config = dict(
    hidden_size=256,
    norm='rmsnorm',
    norm_eps=1e-05,
    positions='rope',
    attn_scale=0.125,
    tie_word_embeddings=False,
    init='uniform',
    init_std_o=0.00511,
    init_std_down=0.00308,
    optimizer='muon_variant',
    beta1=0.93,
    max_grad_norm=1.0,
    decay_shape='linear',
    doc_mask=True,
    dataset='wikipedia_en',
)
MLP neurons of a small language model. Each row is named by its layer, matrix (gate and up: input weights) and neuron, and shows model dimensions 0-255. Each number is 128 + 32 x the weight over its row's rms, rounded and kept within 0 to 255. Numbers have three digits each. A neuron's up and down rows have the sign that makes its largest values positive.
Before each neuron's rows, "fires in" lists the words (lower case) most often at its 100 highest values on Wikipedia text that the model never trained on.

fires in: "from", "of", "the", "for"
L2.gate249:086130127178168148171146125075179133159137141143157158093120064147108180097103161108160061157140158123138119111190130126211130123136129142067086150088094106061082154181163144181156126116103134120091105099172054152063145154116178078082116123141140100101134096133097149113043078149110125097090176100129132128104094083208070108157118105167144159201127106150131160161139061119093140165107122149121110136117127119149125078108149139133209158143099183097157133092142164126164125102136103107122081171125115099203130119111087187087123161134125126102157174140158127163104136145126098102084125131172195193092112143117088152150125128140154176100139196165130139108076136138142150107125093101068141177117132134078115132086151132143082082166108185108157153118118103108137135134120149
L2.up249:138148087137105143130090130067170121147115114150114156143150089105134158110097099128121101149172117123128111143183132205091124121142083115145147103150157166136177078146125136086135127162170140162147133123101131144148166154096128117111179059159136169116126120142124126180075176106152069060189149060156153100152133229114129120156111147144141184094105130096149114153137143095126063135120089168097149111132109144110149140121151146181095134068147106086122148148137098086118177108124133155059103070132107104114148176158117099080125108114133123190080181056038147111152144122102108120072180153084143126089090148108070126141178076112075114089142172132185115170153152163128096195084114114153086149104171069139126101100129170139186179114185122125102121124178070125152136137138183

fires in: "by", "for", "give", "to", "giving", "given"
L6.gate313:175112157107076071109185074197154159132084183084095121057069129129169108144098185132119022103207100116163133139114136115106107121156148117113157139120167127078190116162072148154134156101131076137125132138144199114166160157171096143163088141080115132125157134139157131082160129110139094163097138103132110088162117093159110122145114163102104123089128151166043098152100076152107165138126187158118196109146147111134192089160110126160128153128129101127078138182113093168175122100197163087118071127143106077144130150153094112145159109167071123081083115102107106120097128122125152143148099105124150111095102163115094132103135076106151116060141087079089056121166087159106152159132123140040130144146109100092158090097123144113176140124140109111150118100095141092127147157159129
L6.up313:087075111145124092104154095162107144100108152148113136123109098107166093118136134083076128152111134125112112111190138105130087117127145167089164171173109156085106120128122093089146084008133150130204143136103152102111120173142126071090109132091073092084120138133119221124148153118136104163133097133136119082144165127145104138175104178144118150163119077152109131123135164176149147199133167162112150085122091098115156045110103149124134153136125153060126134108101129125101148181147173092078132097103147175127117181168145104106113063106085094113155141093086074113136120148175168152108127097092128159106155140100158087158171163122101102140109095144110041136107131113064157104147118142092121144111124153100095084142088124130147074208149145075145117120160105101114211208182075

fires in: "in", "from", "born", "march"
L3.gate50:127070090066110094157091093130112110110171123173090092119134086143149133111159130213118082093180094100150063115118135089115144078154092104142141102152155137114137156145129090191153162092147172120172176075173168126134162132134078131112134136100078156185177122064150154167117107148121120152149135105091142142129144108160213135156095068103145131168117130070163115161128104130070149182118094169097147131105070099172110117150116110066141096073111169157104126144140100113125124124166085086128121075071117117199132196084168125102098142132094106158138100145104100099187166081156092153111102108127168149189138052117168131095114138129101131149185121134093123149114088182153150145113100191087109172142127140148129134139098144118118136120099185167081130154118061144162102093164191
L3.up50:118152111055139175164101149157142092153142116121095064136118054109147140080143201145065089106139040166110081085137118148093137139159101099089105107115160156159138149128141132176176132102081162146160145105147162185130069111099113103121130106088126184140110101101138165125163137136154157156111128104116074116132128121107130173112137097135070139118146101109152138174120155118138196166073090158057127151125099092125104125143149136074158112122148130143062172170098110125167173086174117110091169124053047069164160104116091122115097163149094121142155064125134111127149160098089088156094136174130153119131124053111154139088121117100104101129087151153089154102130071151125101146152094116040095125126132107137124103110123149115197093086102169155125163139128061159164117109217153

fires in: "in", "by", "for"
L10.gate249:096123074118108083082128140103107129159126144108117114104140063121103111135140095077123138126112113183183082145232111090097145084088154105145140134140150163136176099117188074163123133126110110140093177136169164157172157159055137161125144139093127151122168182099153138168099141081104152182097185135186118124135105131155090140107106146118121060128136201123098151104149157122103177168139173184103135113113145128099121123095132161112120173109113111151136141144156097186088144170106151176082115136116031106141161175158144159161128142082054121130129120068124113179083158152129099123128148095124113174137146154102095065201103142122089124160061084095187154190129116168139186187170103133083108141128131152119081079143114176096125114179140143107167114101165100160140131167149092
L10.up249:117176123100147127163071115103175048156123183091098105131179094103141137140173131135154130136041119201151107121135090099084076146122082133181199154187143146158121118182154129092127116100099119135124156139120192162165126161134152107158135138139162143075172102154110156179147170123129104130169146101128097109200098141164108109189126120189190093135093135137060083167163114124143200181112108141120169100121127140106149103119173121141124178133082148189161193098084163113111138113187183121108135108142124151100159150142158131121066110104104094121117127149111148158194100120090123152141108133147144179117152095164090115096135140192100134162108110176166112136132112183167188136140148097155044126138144126159073129096159149095117131122128104132140151038155096201105124130150114

fires in: "a"
L10.gate266:131098164103043123091139121142105167193167150099164153127133143127148156083119090149094136112131122120109098090162116118127101162095136092098184116094146086032087166166176117111081100044130124087152115101091197113206164119118147102147115150168167074155053147162161141086155106088111167143141091094140095102100113109130120118122139142149179122131160131160129105183147111156095120074135096071178167080127107150108167206127108163121154124163114108100135124122170105074150121109104124170115163143167159220199134076147127090169166154139101127136149068076149168086138154116156098123126105098064119136099098139137137115150115040180144134122152105111167134119118125153102058156084132129114106084159125114206106123149123153104138193084134124108118094116143114127167151160136148
L10.up266:158149102153113133110128134139114158095141113105161112121129147154099154136092125108131140119102123148126154132151103164172121146123098206094135144087102114119117151190190098151130151132119073132091149142130133109126097128133166100144176108135117120099168126083171114067153155097145156129152190130167188132151117059123137188163152148146115093113072148131137143114160150140125147143135084171102113085082110029119212091152090181150139153132112100133091138146122097163141145205041145105110155140086144128132219090135150171181193186149118092092073093156141126140120116143130132126091145174097150175144084136083132112136114178132062058178167109204088157175169119132167126156140062136132117159136133121135110187108082143154155083111129036149164145118120097108097103075190129

fires in: "this", "the", "his", "her", "following", "that"
L6.gate256:102150094138108100177130156199151152126091124129102141116119113116112142163080115108075080132155111049172109110122135124120118144135072087114143064130128140145091155135177123119148114069118090152129150155085084137180196121107121074104125126177181135178145179135151208094096170161133185102119124059116131108115077172131112129077115061134080105152118083149130154173115111166161155112157120165143162075100110096121130147146013109128174164141127094155137127133133130176110067177166102115138062090131096141082110110112124173143166095153200130143134127071175071095154088142107145117158143068142120120101113117166142176088141119093078114099200148108146118105129114166131101085126088115140186125118120113026090114098173128102068097141149096119131165125110116135162144138131130
L6.up256:153116103145066133121147125138084055117095108079152106130118185182099131120179176183137139134193101140174153089101085179121108077082103137136124174106144125123172169153103161139113156104168155173161148102083116143158148069125090111134175145140153117148127104162135112096146119140121153128125143095129145134111111094184120136145130121105150171085097061132104117113126167171120139116155172104099141146126145099147134133145141148097202148105129137201172133164087127122136133186184146146167142168089196167101113094152136161142186134146194161145085187103087108142167081105127064108125154099159094086110158113113121090046166139171101130106175105108131154099133161134159188158073244168097150154114162194117159121129080163100134119166199145150119117142145178138144162153117188

fires in: "a", "located"
L2.gate231:145175117126123137097076128159161097097110154136123174145151081105162153106088158161125110125088118084151104138104116150177157135162154094099119131156127173149097125112127132188074110152142097134112047145148111112087110167114109162115152173132185137159133081105118109142151147191132088114176144095125151132102164131079084078182099143135143110129089134111109144152131100155127149137202135115101098120124139130057133146134182119064134176128121130099132106134160137083102152090111161073142130112123145054129163108223167166117122128198121117106163103138080081154050086053065104110127089126132076140071091142139180071136135124169163147180192149118113097118135115173074124213139080109089076142136100113170194119128110134189102103101108135120145186114091080128092070155116116
L2.up231:120106105141117123098144056148174183122116142133063183098128103112141115113107153141166116127079137107100143114122157104128090157170123118221146166049134122141157131156117076173112144069146126110086125135158139142147130138103154115132195106169174067145091144110098125241168137177232151141132117082090152093050124095110134169160117156207115123146138136105136151163155132137083135143130129148084135091175107132117115155174192103107102145118093117171097178134145089134147074126111128096147112139146136108134144105164216135111157150156135139096131101119177105159101116056125134106146124136052141119118085153104073117122157153162159158138196091081139143156100101161125115155099121095145126153106132131113153115123047226169138125084154115161149058151132113100114102116134132

fires in: "a"
L3.gate153:146151097102148154150059141107179118156093119110049137135150122127117164102104118136125116148068106080119117180174091163131106129138125131187142157086135114166185133150153136178136117066192112147131143082148131138154123141066097151179169118148178122193122096082130096120163096112106109144065165070133132139074127103136109095078080139158124090162159146145151147177061146161121170117149127092156118098157108121104146113141110091126168130194157139155126136142189137144143113116104138088108098164075159123162152102142142148139206177155123127115103095116195115105069163043105108107121100134141157083115130157128088095146086167178140096084209181099098086128120111104092106223122085157074091117143109162154174082104147122181126129083107128151104137141107116079062109130161166
L3.up153:183107098163134100122075108116137103117134123049107113082103133141135156117152093195153117178138102077149091118199106137106071082156091123168160119135154093176143120190174094159139166122160089066149108122100110136097096155100174170146128145135209094146153168138116065176189155142117144161168174104087174119087146127089109103058086148137094073132106129133164165140106087116117124104114128118113138140163135082100110152145142087184118131130146140156127127109099128153108141129164137149082148137093131128052112084144177164155117103208120084159128109048166146194133082086093098108152094081146122118148096108180105126109113144119122103123145135125148116155166114112101051113111113176135118110165112153122151110132113145159158069077084093103124065133058192162093136186087082

fires in: "s", "his", "her"
L10.gate155:096120187178158093110117118105104146186221108082124113097101144051141147147158105131113163145130136099101121133131111171220136172106157158145135159074156153139170183108115136083126068091110153108065145095158131094150163087106176109099136093150086153147128143089136175120112161112166092120183094148127163113085133100072140152108132093095113114142115150167080109187089154117199114154133161111129110105132128122158162097133085132121115115109096153110110191127178140149189095082099090138111057146213181121079144124112117124123179078169095148138189096146124147095181093049153071193157165091120127114105119169096122144174102157105073129089162121127133089084166135111118154198148186104143083118150118096141071127147151156098118119136139143133156121133114106160108092157148114
L10.up155:181102089143163107134128104100127169180125097143175085121093120157081163139140185152121087119117092161089068081105197166152124129130158111068126121059108104082133170101133147133147122152109136154141152165082137086144155136081098080081105093124106153108213064128096170153077118088086145110136089196111095116113144126157147130101158109141152117138160085116102119161136185095133156114089141127142115094158165099187168157113136164145131127110158126161130144126198142121125118131066084215130168179200109122077177107111157187093075113137143123143074148137154133101194155132151113059123133111105053077112060155154163128166142115129116144093135116054160090118120116123109135097141172143087113122101138191107153098124146136176097181082138110165140161110090143163145143140091074

fires in: "a"
L8.gate487:115117085139180117075159133077136145168111083158132161148125095092039062120092108160146100136125109080101145080176099106134155116173149149051152117136125104101142118173119125090156183098152170123167158130122176168066118102154149156113120163186142176131142121132159115081159120100176114090084088102121054158056138119133110184102116134152114090154122140130160167118075141152131086140151129099145192159126125082128136121132108115147185113115097182189134111174193095153152103101095115139092078206067125101168176116110139117148174163118148085078164127102116149148144107086092183070144069126142169148106102169129135178110106158126165144075136098095110121157116155141125135116113139131106114097116147155155129089117132104147126099193040073085147115182115085080120086120144082
L8.up487:152174111113140142099136109147164130131111131032174118091142138103166057109088112165086074098134094083107085087152131088128148090123135133113229093132144124118171147170167113145162129106105135111123118135078154220143117137129140181127140174204158147133116114167103067116122086126116077129090109127171130157123162107151119143093130155165159123179133138140206159062048154174162137107134112127154115151179106075106144164179138085111124132152076125162136147162145154084182093155103169151118131143093133097105105129117145117114209137126095096157137130153134148156169072049136118117048127110155113140074133181137120085118099111131157140134132139120100084170128138085121082170090123126144177098137146108069111122165123086182122179135079150137086101159133076089085112123137061

fires in: "his", "her", "heritage", "herbert"
L5.gate526:100123114142137103105171160111119043150116105125105174077112141124105149125110133147049157122181111128171120116100182070087089142165110132095087065154174106105119124170140202146133073150105143077127120106145163141115178127086157126200112142118130124100131068103102128028137165080086103065191130129128143131084175078157146146129172177063102154124058145117098099121101187103187143151124172107101110087136117105131142131129083097117116115122097128183152200161119085177136097146090087109112100144152105127102119142148088111139206128194136160094048168082167112114099132053130150187086123100126100095156174116089105102198104171095124106134148157121137109149161150136161140108116102109140102126123123128124091121133135124108088100145081092117079157129166148141159130147121094
L5.up526:119120132115046145095100114097154078138135121138130116158140117166140125140145073105156120127132133067138092141136145151102098130159168170062166138091112118123196140138102202140158098154107184172062094158145137129135139141104110120105148145169123141133159180111091093075104116125074114169148124149124137145160111107088118111133115128066161160145101175077140157118147123110141197115145094181174090141124115103153190123147073146066217136141142158112104127117138109194106173180157121153042182180057141112145112115144178146191140191141138139119149177096116155104143138172158100093135099102075101092124137128090081108089176139118148097128200126141157154204096116130144154123092172152116196124123143159109100155118140072107172087107185118118143177085077156124174132116168085

fires in: "on", "lyon", "get", "give", "only", "easy"
L5.gate567:148129128138140141113128069112127109036149155106156107086090181112176095098092157076116110106130145133132138095078097156171169145047121128196131111142094113106111133160102077118063126124132164074134178139101130134130100103165174097176156172088070081118123123155152179142102115093044112136149141108184104128138136107147128150133089124163121077090129168159094145126147200127058116216125118120119148123178142140120122138112163126107112129129118152079133118148081138150142137054139159093131129128088126138137097178174104112173110147159109115103141140026109047134100144111170135168090151108148165118090176077143115139119165103151116170121138129094173109152134120170137098208129110056142093111141118095120115142156103154111045118148162139125151097099148159197152098086079071
L5.up567:160162160177148117098147193137143129167119154125162105107139127163162138203139060166098137087103132128130143079102093189129099115123127156170147100128106159109160131115077139106069134124102178147078117159068106137181114108073127162103141094121182127166149124104165107152087165163090128105121181169149165134074114134077138111192159148173173120130140103118112146133132102159143139138094115142173106138169164175121147071134188137154146083161116153088138080100125062127093134160112033115138123152125094148118130116133116148100126108066145154109164150076125139072118211075116092151086128138132091166116122124105106141130148096060140135105141078115155115192087062103148158110100197091150182123172116165090074153142126094109041139172147181077127094125172106157112102122175155